config.toml
n_layer = 9
d_model = 512
n_head = 6
n_kv_head = 6
head_dim = 64
d_mlp = 2048
vocab_size = 50257
activation = "tanh_gelu"
norm = "layernorm"
norm_place = "pre"
norm_eps = 1e-05
positions = "learned"
qk_norm = false
attn_scale = 0.125
bias = "all"
tie_embeddings = true
parallel_block = false
init = "uniform"
init_std_qkv = 0.0232
init_std_o = 0.00632
init_std_up = 0.0232
init_std_down = 0.00274
optimizer = "muon_variant"
lr = 0.0117
lr_mult_o = 1.15
lr_mult_up = 1.23
lr_mult_down = 2.0
beta1 = 0.9
lr_head = 0.00531
grad_clip = 1.0
warmup_steps = 200
schedule = "cos"
final_lr_fraction = 0.0
batch_tokens = [65536, 131072, 196608]
seq_len = 2048
doc_mask = true
train_tokens = 1271000000
steps = 10729
dataset = "wikipedia_en"
MLP neurons of a small language model. Each row is named by its layer, matrix (up: input weights) and neuron, and shows model dimensions 48-111. Each number is 200 + 20 x the weight over its row's rms, rounded and kept within 0 to 999.
After each neuron's rows, "fires after" lists the tokens most often just before its 100 highest values on Wikipedia text that the model never trained on.

L5.up1569,213,181,177,184,180,201,212,179,199,178,185,239,179,197,181,166,226,227,201,223,166,244,161,210,206,197,227,180,209,178,194,177,183,193,233,197,205,225,160,188,175,173,192,206,213,182,197,207,208,168,185,229,250,190,214,188,209,196,224,189,234,221,234,181
fires after: " ", " of"

L6.up1187,184,190,175,207,188,206,182,206,189,218,193,214,197,234,218,202,223,230,226,192,234,225,194,190,205,206,198,166,206,224,224,184,211,145,163,203,184,151,231,182,198,204,188,194,202,225,205,213,175,222,219,220,193,205,201,193,222,226,226,188,219,200,185,202
fires after: " ", "\n", " |", " Born", "1"

L5.up825,238,221,188,222,145,168,243,188,152,195,219,224,201,205,174,235,199,204,192,148,230,197,236,156,229,210,172,185,170,229,212,207,193,215,223,228,175,185,180,206,174,192,230,186,207,204,155,209,212,195,167,208,160,183,254,199,183,213,192,189,199,171,202,233
fires after: " was", " and", " be", ","

L5.up810,203,205,224,213,202,223,188,205,222,173,198,198,221,175,207,198,195,196,161,232,242,185,190,196,187,244,221,228,199,185,185,191,189,193,180,207,170,207,207,221,204,190,213,198,205,157,202,238,233,227,227,236,234,200,215,206,180,207,167,219,190,189,210,167
fires after: " ", ",", ".", " ("

L6.up471,205,207,193,214,206,221,206,224,203,166,219,220,213,163,195,215,174,200,201,181,196,196,231,199,174,170,184,178,174,202,189,193,173,178,214,165,215,192,188,215,201,225,199,202,204,186,234,202,216,182,175,193,201,197,202,181,196,220,171,185,239,190,216,190
fires after: " ", "3", "2", "9", "4", "8"

L5.up194,211,209,191,213,233,185,224,186,177,188,214,224,233,157,205,163,215,207,189,214,173,197,188,211,204,183,202,214,214,192,172,167,222,194,202,192,176,176,195,201,237,188,203,207,185,188,215,177,194,220,213,211,214,180,187,206,245,228,176,215,212,180,213,201
fires after: " |", " ", " votes"

L6.up1423,211,192,256,191,173,197,169,194,219,211,191,168,199,190,216,196,225,163,172,196,192,207,182,186,204,185,182,167,189,190,185,190,200,163,193,215,208,209,180,215,181,188,211,205,216,183,205,220,185,205,198,191,210,220,189,229,179,176,216,183,213,216,185,207
fires after: " ", " in", " In", ".", ","

L6.up1979,193,186,229,190,239,223,187,203,206,192,186,201,184,195,195,195,189,181,207,191,190,216,188,191,218,211,176,167,192,175,214,198,213,157,232,190,207,244,203,195,182,239,198,216,207,194,213,187,207,243,207,219,170,206,224,199,228,193,212,178,195,206,225,204
fires after: "\n", " ", " (", "2"

L6.up125,210,178,224,224,231,194,189,185,225,169,236,153,190,175,209,180,245,227,200,205,187,218,209,223,211,160,218,225,220,210,199,199,227,172,230,173,222,223,217,230,226,191,208,211,228,183,179,206,227,212,172,212,189,198,207,175,183,198,187,183,200,195,214,186
fires after: "1", "9", "0", "\n", "2", "5"

L6.up63,180,197,171,196,210,188,152,182,188,193,165,212,195,231,171,184,195,224,225,185,166,197,210,197,176,185,206,181,208,201,206,173,213,172,197,209,231,201,190,184,183,157,190,191,227,185,178,198,224,204,187,228,212,242,193,191,170,165,199,192,192,218,193,206
fires after: "\n", " "

L5.up798,174,198,184,196,203,202,204,195,210,176,203,205,189,206,237,227,198,175,194,214,174,186,185,197,193,200,202,236,189,224,211,198,171,184,213,209,206,222,231,190,164,212,235,186,242,234,203,161,188,202,196,205,214,170,176,198,217,198,190,180,201,184,194,185
fires after: "1"

L6.up1134,195,142,218,174,208,173,172,205,203,214,174,215,220,235,182,189,193,188,197,210,220,206,181,224,201,201,219,196,183,215,206,201,196,252,222,187,195,191,153,227,170,179,197,187,200,252,200,211,190,221,240,237,170,229,241,216,257,204,219,236,186,209,215,173
fires after: " |", "\n", "|"

L5.up1522,199,177,175,231,210,177,174,229,212,200,215,222,226,197,201,179,206,196,246,157,189,217,264,212,199,200,198,204,174,182,218,219,238,209,200,232,205,211,196,195,173,204,201,239,190,166,205,194,222,207,217,187,223,189,248,191,254,172,178,173,204,187,186,188
fires after: "–", "1", "2", "0", "-", " "

L6.up1716,227,182,196,188,178,200,205,205,196,151,213,204,221,196,200,189,173,213,184,239,155,209,178,235,214,215,223,202,197,196,194,221,165,192,201,200,227,173,216,197,181,190,200,191,189,186,217,199,195,211,191,192,214,198,153,170,217,206,208,197,219,204,198,190
fires after: " ", "1", "2", "5", "4"

L6.up731,188,205,212,206,229,189,201,174,175,166,192,201,187,218,147,167,221,214,220,179,184,183,176,219,155,194,174,193,195,172,260,189,223,152,163,208,176,199,186,156,220,196,181,224,221,189,220,216,193,181,204,204,216,215,174,208,194,208,229,169,199,222,194,193
fires after: " ", "2", "0", "1", " than", " over"

L5.up1254,198,196,217,226,183,186,212,198,153,174,171,206,182,181,203,209,205,211,162,248,213,208,256,172,174,204,186,183,206,200,196,196,235,212,218,181,228,189,203,164,201,167,215,197,211,206,221,235,155,180,177,219,194,169,164,192,136,188,217,175,205,204,239,217
fires after: " |", " ", ",", "4", "1", "3"

L6.up1541,184,228,202,176,198,186,221,190,235,246,166,219,197,174,178,214,215,187,219,211,206,202,201,174,209,214,197,209,205,198,197,191,204,200,149,193,218,208,192,221,231,187,204,224,208,195,176,192,211,207,197,195,202,209,193,213,192,206,190,237,197,212,215,192
fires after: " in", " of", " under", " into", "In"

L6.up688,180,199,228,226,209,171,141,191,184,225,184,221,188,186,215,192,183,213,241,237,189,206,191,232,201,168,201,186,217,180,194,187,197,212,201,214,223,235,183,175,202,229,206,185,198,204,190,184,191,228,159,160,190,221,200,226,167,217,211,170,199,211,185,166
fires after: "\n", "History", "-", " career", " an"

L5.up2037,210,215,203,188,223,191,145,201,191,203,201,171,188,207,209,207,178,192,206,179,188,179,196,179,152,186,168,142,200,212,209,197,197,227,194,199,205,175,217,184,227,200,218,213,199,176,211,229,185,219,190,220,208,204,215,218,182,177,174,191,210,186,209,150
fires after: ".", " ."

L6.up895,189,212,203,194,217,231,191,202,188,209,211,183,219,154,195,159,180,161,178,235,189,191,224,167,225,180,186,168,192,150,204,200,190,170,241,226,198,208,199,157,186,193,176,165,199,183,235,187,203,185,168,220,213,168,210,134,197,193,178,213,202,179,218,189
fires after: " a", " the", "2", "-", "8", " "

L6.up694,212,174,190,192,241,236,220,186,194,204,205,186,174,228,157,171,215,203,208,202,205,207,206,206,198,218,188,187,223,234,167,208,198,215,183,216,216,186,165,182,212,196,201,212,212,187,208,184,178,161,157,223,176,201,207,208,208,187,199,189,180,220,174,196
fires after: " the", "0", " ", "9"

L5.up448,206,210,197,207,142,185,196,211,178,195,191,185,232,209,204,205,193,234,201,220,211,221,191,191,207,205,228,203,222,167,215,200,219,169,232,186,219,206,197,170,220,209,219,207,228,213,197,215,206,200,172,204,196,215,175,197,213,205,193,197,185,208,185,247
fires after: "0", "2", " ", "1", "9", " as"

L6.up729,188,207,198,160,202,196,150,228,195,176,194,189,171,197,216,169,175,193,199,219,175,188,221,212,187,181,190,141,205,186,210,190,184,189,190,211,203,189,176,205,216,215,210,192,196,193,215,228,230,194,190,218,198,160,198,217,201,199,193,169,234,212,204,210
fires after: "–", ".", " ", "-"

L5.up2043,183,216,198,201,203,192,229,230,221,188,224,217,207,184,217,213,194,189,222,193,239,162,210,170,197,203,208,221,185,190,242,184,201,173,216,175,196,230,200,189,206,219,207,198,214,206,187,181,201,176,178,205,179,182,193,208,218,225,178,236,212,218,241,207
fires after: " the", " of"

L6.up1198,226,188,220,193,179,218,179,230,208,203,215,229,176,181,192,177,202,235,217,207,194,215,171,208,193,227,226,216,195,217,206,196,192,196,180,186,187,175,199,222,167,199,226,206,210,193,186,231,196,249,221,201,234,166,186,205,188,178,201,246,184,219,206,196
fires after: ":", " ", "′", " ("

L6.up80,205,197,197,192,178,197,191,192,240,191,177,212,185,186,218,201,202,195,163,216,200,200,163,207,164,206,204,195,192,195,212,203,175,213,230,228,225,181,199,204,212,182,199,191,196,205,186,201,214,168,185,163,185,206,139,165,178,202,172,205,196,231,204,193
fires after: "0", "5", "3", "4", "6"

L6.up1113,215,179,213,205,223,182,178,200,184,208,187,203,234,232,201,204,205,172,169,202,166,226,186,182,182,180,205,191,227,177,201,205,203,176,235,219,208,212,226,221,210,170,191,192,256,211,224,176,179,199,209,197,191,217,208,203,208,176,211,211,193,203,177,178
fires after: "1", " ", " |", "2", " (", "3"

L6.up1972,201,189,167,206,198,216,199,228,192,171,208,208,210,197,167,210,197,266,190,229,222,176,225,213,193,239,199,192,224,216,177,188,210,217,194,140,190,225,159,190,188,176,194,203,207,261,181,168,210,172,162,195,189,225,206,174,212,188,233,202,190,204,188,210
fires after: "9", "1", "0", " ", "2"

L6.up336,196,199,184,181,182,195,174,213,183,187,213,204,181,183,219,177,239,213,174,218,202,197,176,200,240,200,158,217,224,195,207,175,193,157,173,203,179,189,203,178,173,171,182,247,210,186,194,227,150,201,197,196,208,186,185,217,194,189,219,203,197,190,212,237
fires after: " in", "In", " a", " In", " ", "1"

L6.up1425,205,145,220,167,207,246,176,183,187,214,204,228,215,217,198,212,192,202,180,199,204,199,209,165,174,225,230,168,216,230,212,194,200,253,179,207,218,203,153,207,185,204,213,183,199,192,213,205,225,194,215,231,174,193,211,186,219,188,192,219,193,199,223,199
fires after: " |", "|", "\n"

L6.up1477,201,226,233,185,181,200,210,197,202,262,193,205,209,179,179,215,209,188,204,172,199,205,180,205,202,191,189,173,160,197,210,192,202,195,239,194,200,228,178,173,246,221,180,174,204,229,202,199,191,185,187,184,197,176,189,198,196,219,196,230,185,196,169,176
fires after: " |", " ", ";", "1"

L6.up1037,184,182,168,196,212,190,186,212,194,189,257,188,222,180,218,236,196,197,223,196,218,184,208,189,178,224,207,230,186,154,213,182,232,209,232,210,212,209,209,214,192,202,232,170,211,210,193,187,214,190,173,239,198,176,201,214,173,200,173,217,173,225,205,252
fires after: " |", " ", "|", " (", " by"

L6.up1530,163,207,176,203,172,180,167,218,177,217,226,222,218,227,189,221,177,224,209,172,214,191,210,202,183,250,192,215,210,147,196,230,198,201,221,186,178,243,200,203,243,192,201,183,217,218,222,180,190,200,183,209,203,199,179,205,228,193,196,194,177,217,215,208
fires after: " of", " +", " in", " and", "1"

L6.up773,198,218,197,199,162,224,186,236,230,219,222,205,205,188,200,239,206,194,191,190,188,169,190,208,202,214,189,217,189,219,230,233,190,174,233,185,203,202,184,163,220,203,241,183,213,221,196,212,195,227,202,191,196,213,177,165,192,229,185,179,179,183,184,210
fires after: "1"

L5.up596,232,194,217,203,196,204,207,193,226,120,192,189,180,191,174,202,226,214,221,211,200,202,198,229,178,206,176,173,212,202,198,192,203,198,223,180,192,200,220,178,230,247,192,239,198,219,200,178,187,197,182,254,246,197,166,180,219,185,177,186,212,169,158,204
fires after: " |", " ", " a", "1"

L6.up920,209,204,185,193,230,196,214,185,173,190,198,216,195,214,160,184,179,162,240,182,188,197,209,214,170,197,192,205,201,177,161,186,214,197,213,212,214,167,189,181,188,214,211,200,173,217,194,183,182,176,222,165,201,205,160,231,196,214,210,192,154,191,214,191
fires after: "4", "3", "5", "0", "1", "6"

L6.up784,203,193,176,194,195,233,211,159,197,143,205,178,203,224,200,210,204,196,190,214,219,176,205,226,193,217,215,204,201,196,179,204,222,180,191,176,200,204,192,192,226,223,211,153,175,185,229,256,221,204,221,173,198,237,167,208,229,188,222,198,203,206,218,203
fires after: "2", "7", "1", "ikk", "0", "9"

L5.up275,232,186,200,220,166,200,222,204,186,210,171,222,177,192,184,224,226,190,218,187,222,233,164,208,206,241,212,164,194,191,145,182,222,189,184,208,192,182,188,211,208,154,199,246,209,200,211,190,192,171,218,159,198,201,193,209,212,187,203,216,175,198,213,233
fires after: " ", " |", "3", "1"

L6.up664,205,208,177,214,195,200,209,228,211,204,217,203,204,199,182,169,211,217,172,206,195,235,195,200,232,191,168,172,149,176,231,171,216,200,205,173,196,214,201,217,172,195,181,216,207,228,196,191,247,201,204,207,194,175,192,219,234,213,214,178,219,231,212,186
fires after: " ", "-", " (", " \"", "\n"

L6.up1867,210,189,186,177,211,202,201,196,189,170,216,179,220,197,176,185,238,174,247,169,236,209,215,202,219,197,193,212,205,193,165,200,217,187,190,187,209,213,173,166,212,203,201,155,212,193,226,156,168,182,168,223,206,173,177,180,204,245,193,247,226,215,169,203
fires after: " |", " ", " was"

L5.up997,183,214,181,171,199,211,195,177,194,181,188,179,190,241,178,201,185,175,185,194,226,188,214,201,231,218,171,214,200,135,159,177,167,178,232,177,188,193,207,168,199,198,194,184,189,192,215,176,199,205,174,189,193,172,177,175,205,173,227,197,189,193,212,203
fires after: " ", "1", "2", " St", " September", " October"

L6.up1034,182,197,178,193,201,182,187,197,173,181,223,201,197,176,183,182,197,193,185,195,197,197,187,218,166,227,190,237,194,235,207,197,219,227,188,194,205,218,177,210,213,170,240,147,180,180,207,170,187,241,200,210,222,155,220,207,222,191,213,216,209,203,220,235
fires after: " of", "'", " in", " to", "-"

L6.up1533,168,175,211,218,195,190,203,216,213,203,192,188,211,211,231,235,180,152,199,199,191,210,217,211,198,178,217,202,228,214,221,191,217,192,228,231,196,197,183,210,220,192,228,213,171,208,217,211,204,198,208,190,192,201,212,175,185,207,218,196,171,215,227,205
fires after: ".", "\n", ","

L5.up1989,204,165,209,174,182,144,173,182,214,206,185,198,162,185,193,206,189,179,196,211,185,166,180,180,192,221,220,196,198,204,173,200,175,244,229,195,199,153,202,207,210,213,220,227,198,189,199,199,222,208,221,174,202,200,177,196,183,200,198,183,172,202,207,211
fires after: "'", " its", " had", "s", " city", " his"

L6.up357,168,192,220,179,223,184,202,165,196,230,221,216,226,175,198,201,195,188,214,219,179,201,217,245,195,210,177,173,220,187,211,173,200,224,207,211,160,177,217,206,204,218,198,177,203,217,195,231,221,194,169,214,203,150,203,262,158,211,209,238,222,206,202,205
fires after: "\n", "-", " U", " Order", " a"

L6.up1622,209,212,215,206,218,172,199,212,172,180,217,212,192,180,192,196,197,191,197,200,181,201,188,202,178,222,139,212,207,160,196,221,170,203,200,210,233,200,194,210,212,192,226,200,179,180,196,188,210,209,225,213,196,208,187,195,182,185,214,193,220,222,225,185
fires after: " in", "In", " In", " of"

L6.up326,205,202,179,215,224,194,187,210,196,213,208,185,207,184,186,173,229,169,186,220,206,197,175,196,186,230,223,179,218,193,201,167,204,250,211,200,178,188,174,187,238,182,185,194,185,157,198,179,215,209,238,232,248,190,214,165,226,202,173,172,196,194,177,190
fires after: " ", " the", " between"

L6.up1339,195,209,198,202,237,205,203,172,210,211,225,209,177,245,185,199,159,201,199,220,191,194,202,162,191,217,199,244,205,227,205,205,213,199,174,197,236,213,189,237,182,225,198,178,226,215,217,187,208,209,213,197,169,202,206,210,218,193,217,204,198,223,180,219
fires after: " ", "0", "1", "9", "2", "–"

L5.up792,232,188,193,188,195,133,215,215,202,188,183,234,193,183,206,216,214,176,211,165,182,209,161,178,209,207,209,204,231,226,215,179,200,202,203,181,185,200,172,214,175,179,215,218,196,173,169,187,192,219,177,203,204,225,236,196,175,239,186,203,220,237,205,230
fires after: " |", " ", ")", "0"

L5.up2,180,184,208,191,195,181,190,189,210,213,190,185,242,185,200,177,207,189,217,192,195,202,218,173,215,207,233,171,180,227,218,187,196,226,153,184,214,206,180,190,197,181,207,200,219,224,188,217,192,199,194,225,198,165,244,194,201,234,183,203,200,184,230,203
fires after: "\n", " |", "|---|---|---|---"

L6.up1236,242,191,193,190,190,204,222,190,216,223,209,194,197,208,181,200,196,193,223,213,217,211,210,192,251,190,197,212,199,188,208,234,197,195,185,171,250,207,208,196,201,213,213,205,181,182,205,180,209,212,199,179,200,188,192,217,219,195,186,213,183,227,201,167
fires after: " the", " on", " his", " up", " of"

L5.up1582,206,183,246,190,224,148,222,190,205,229,170,210,192,181,206,199,190,197,218,182,197,202,209,199,208,217,151,184,171,206,236,204,187,202,217,189,185,232,217,184,211,203,231,194,239,157,186,213,176,180,181,216,221,153,184,219,202,249,201,196,215,193,196,194
fires after: " ", " |", "1", " shells"

L6.up786,206,192,202,164,188,199,170,210,214,190,215,223,177,203,197,204,163,190,216,200,177,196,176,196,175,234,197,216,185,205,203,201,230,215,207,190,210,223,219,191,200,204,186,202,170,235,184,150,188,197,178,247,161,221,227,205,218,199,196,211,196,201,194,223
fires after: " |", " ", "1", "2"

L6.up1658,216,190,176,182,187,182,196,207,234,199,187,193,196,233,170,196,194,221,194,189,235,199,166,187,190,213,186,208,172,231,206,178,197,188,190,175,201,198,202,206,198,161,234,193,225,229,210,201,189,176,207,235,222,205,195,223,198,179,222,224,186,241,159,205
fires after: " ", " was", "1", "-"

L6.up1446,185,221,214,205,194,179,224,192,187,180,201,239,201,197,196,180,199,218,192,197,211,183,230,202,176,201,185,186,176,206,199,234,215,198,201,143,198,223,224,160,239,199,214,166,199,207,191,186,201,203,171,219,191,179,200,167,199,215,180,208,182,186,173,211
fires after: "9"

L5.up1363,198,213,158,224,206,209,209,181,183,209,214,212,222,208,185,220,220,223,241,221,199,170,216,221,206,204,176,210,220,179,176,196,203,188,185,199,167,197,194,227,177,209,208,241,167,193,194,222,205,173,199,203,181,172,201,206,218,197,212,195,171,218,196,169
fires after: "9", "0", ",", "7", "8"

L6.up1815,219,177,194,175,166,182,173,199,207,175,214,207,198,175,215,216,211,225,231,225,176,235,181,210,206,225,203,173,190,186,195,196,184,236,198,223,213,185,164,188,196,207,187,182,235,197,193,181,192,177,169,215,218,178,180,178,184,230,166,188,198,221,185,185
fires after: " ", " January", " September", " August", " November", " April"

L5.up493,159,204,223,188,195,197,212,181,179,191,200,178,182,220,176,203,210,156,203,181,204,196,188,189,187,235,184,181,186,196,202,179,213,201,261,178,219,217,194,201,233,221,211,224,216,225,199,194,229,196,166,180,201,209,190,210,181,192,198,195,196,211,211,185
fires after: "1", " ", "\n", " Order", " the"

L5.up68,199,209,225,198,210,163,155,204,187,196,175,209,195,187,192,216,186,198,186,191,184,223,226,187,166,198,192,227,228,210,199,192,182,161,202,187,215,177,223,224,201,209,213,210,206,191,207,178,203,192,212,212,169,223,201,172,169,194,223,167,200,173,191,177
fires after: " a", " had", " with", " has", " There"

L6.up488,176,175,209,176,194,219,194,183,184,217,202,208,190,205,181,206,181,198,226,218,188,208,194,194,185,205,154,187,206,204,203,200,157,162,187,179,191,176,217,142,204,195,197,202,205,207,176,194,206,173,187,181,229,220,200,206,182,204,194,217,215,182,167,186
fires after: "1", "2"

L6.up1467,210,211,206,202,189,193,188,182,196,146,199,238,185,202,180,225,201,180,240,224,213,167,195,182,197,192,162,179,157,197,200,171,196,208,201,185,225,223,177,194,226,219,186,221,238,181,242,188,182,200,166,227,224,176,186,201,190,253,195,202,202,233,182,229
fires after: " |"

L5.up159,149,240,190,190,200,216,213,184,173,199,184,195,207,229,207,184,199,187,172,177,203,207,215,200,225,244,208,192,205,201,168,153,183,240,199,177,187,240,243,203,207,185,186,178,237,205,188,228,182,231,171,207,141,190,217,199,190,172,167,184,218,184,187,191
fires after: ",", "2", "6", "1"

L6.up1462,213,154,225,206,202,160,207,212,195,223,245,205,177,158,166,234,228,164,234,182,189,237,192,141,203,200,204,194,240,182,206,222,233,215,236,178,168,169,183,194,223,191,207,170,209,220,175,201,189,193,195,174,169,216,197,219,176,209,196,231,194,232,240,209
fires after: " the", ",", " was", " is", "'", " of"

L5.up1944,200,205,161,201,208,203,214,186,200,204,204,168,205,200,182,238,181,231,190,194,194,190,194,167,197,195,238,223,210,180,210,206,187,193,195,203,172,190,240,209,207,200,191,230,193,198,208,180,225,174,209,208,158,252,179,202,199,212,216,175,189,187,172,217
fires after: ",", " by", " with"

L5.up1107,195,142,198,179,205,171,197,204,228,209,190,209,241,214,221,184,229,226,196,216,199,217,179,173,200,142,214,195,200,215,178,210,236,194,203,203,188,191,239,206,206,228,220,179,238,207,201,188,215,220,171,218,210,194,209,206,186,177,200,196,206,207,173,204
fires after: "0", "1", "3", "2", "4", "7"

L6.up1935,190,184,190,166,212,200,207,178,206,200,219,226,239,213,219,189,195,199,172,210,212,173,204,228,200,205,188,193,224,210,185,187,202,183,170,226,206,155,185,206,189,180,186,232,190,196,234,229,186,192,191,204,238,218,213,184,188,209,216,202,180,161,260,206
fires after: " ", "1", "-"

L5.up1768,172,244,176,210,192,209,221,193,160,180,201,207,197,212,191,219,198,193,206,225,158,196,200,207,201,214,202,189,217,189,220,191,171,190,210,229,202,223,191,220,186,194,224,255,206,212,186,196,228,167,171,202,199,173,231,195,194,212,194,176,178,223,221,219
fires after: ",", " as"

L6.up390,197,224,172,236,171,202,218,176,199,157,207,189,193,207,181,233,212,203,197,206,207,168,202,189,210,212,209,198,194,195,203,197,211,198,231,200,178,174,189,208,226,223,197,220,189,219,184,254,177,196,177,180,195,186,202,212,230,221,206,199,196,188,182,211
fires after: " ", " (", " as", " on"

L5.up607,221,217,186,192,207,219,213,197,169,213,207,208,218,167,206,206,218,185,208,211,165,210,201,209,204,214,172,208,200,219,217,187,220,192,180,218,219,203,232,196,201,195,197,245,225,188,171,209,196,189,205,216,210,189,189,186,219,219,196,173,207,223,188,214
fires after: ","

L6.up883,198,203,193,218,179,174,196,196,218,201,178,226,210,241,206,186,181,167,213,219,188,205,186,196,184,189,199,200,220,163,204,196,232,214,250,175,206,180,213,186,157,206,215,181,226,214,198,232,214,198,222,205,184,191,197,197,204,213,192,163,190,214,217,190
fires after: "'", "s", " his", " as", " His", " was"

L5.up118,190,169,168,169,207,196,156,199,220,177,252,186,207,203,202,199,192,192,215,196,212,166,206,199,216,199,185,210,218,204,213,217,220,196,197,243,209,191,248,189,182,192,201,249,218,226,199,231,212,206,218,225,197,153,186,218,176,186,166,179,194,148,219,172
fires after: "."

L5.up247,163,207,218,197,174,167,208,183,185,211,199,241,223,177,192,205,210,198,185,192,177,212,209,200,208,235,172,193,176,200,227,176,215,191,204,196,226,212,174,230,214,174,190,215,220,181,167,202,224,210,220,219,195,213,204,201,193,194,205,200,211,229,203,224
fires after: " in", " of"

L5.up833,182,174,180,160,200,208,189,227,212,185,218,195,215,230,171,172,200,181,217,211,219,196,193,238,205,206,188,192,207,199,204,202,233,236,238,189,192,218,189,193,217,210,233,208,185,192,196,205,180,225,214,238,182,228,226,180,208,236,249,231,198,214,217,184
fires after: " |", " Candidate", "|", " "

L6.up1078,194,215,197,186,195,159,180,201,187,208,195,222,181,200,214,201,211,175,193,212,170,184,223,183,172,196,186,175,206,184,181,190,170,195,195,204,186,185,186,200,180,179,195,199,174,230,185,174,202,175,177,200,225,185,185,187,181,166,174,199,192,166,212,200
fires after: " the", " was", " a", " self", " its", "s"

L6.up1434,196,207,211,177,223,232,199,202,174,161,208,154,206,223,142,206,200,202,225,217,164,209,206,177,201,202,181,182,208,200,190,187,207,187,222,168,226,194,197,224,204,216,232,208,192,171,214,173,186,171,183,193,212,198,190,219,150,188,195,203,176,199,209,206
fires after: ".", " ", " a", " than", " over", "7"

L6.up723,186,183,177,230,226,234,178,164,199,180,194,211,189,194,200,198,212,184,186,159,186,212,189,213,154,213,163,189,216,203,176,223,225,154,247,186,199,210,199,194,193,220,233,168,200,225,204,212,223,201,192,171,191,209,168,158,192,194,194,206,202,194,207,197
fires after: "0", "9", "2"

L5.up723,214,208,233,228,203,196,213,215,195,236,167,191,225,195,233,237,208,211,173,187,188,204,221,196,175,210,197,179,204,215,157,227,250,152,209,207,194,170,224,232,201,191,211,217,239,185,212,195,194,214,189,200,196,195,182,221,219,180,182,210,223,201,205,180
fires after: "1", "9", "8", "0", "6", "5"

L5.up640,207,187,177,197,187,162,203,226,220,245,233,203,193,180,160,219,184,200,193,203,203,183,188,216,217,189,224,204,211,196,197,203,219,198,218,183,205,228,209,193,186,214,243,184,186,195,196,181,219,212,231,203,171,183,203,186,231,204,191,230,193,233,227,192
fires after: " the", "S", " L", " of"

L6.up1767,225,196,206,180,201,154,220,195,192,203,203,196,191,191,198,200,215,188,216,194,227,216,217,221,186,184,167,236,210,210,196,179,214,176,209,177,227,192,223,205,210,230,184,216,205,172,203,180,178,188,209,220,190,177,180,177,196,198,143,211,209,191,206,188
fires after: ",", "8", "1"

L5.up265,160,174,251,211,190,173,196,170,219,185,213,213,156,185,197,200,204,225,179,213,218,220,212,172,192,213,227,215,215,198,242,188,235,215,211,163,269,202,209,192,203,204,222,224,186,174,200,221,202,143,247,198,209,194,160,209,202,224,192,200,219,195,208,174
fires after: "0", "5", "1", "8", "3"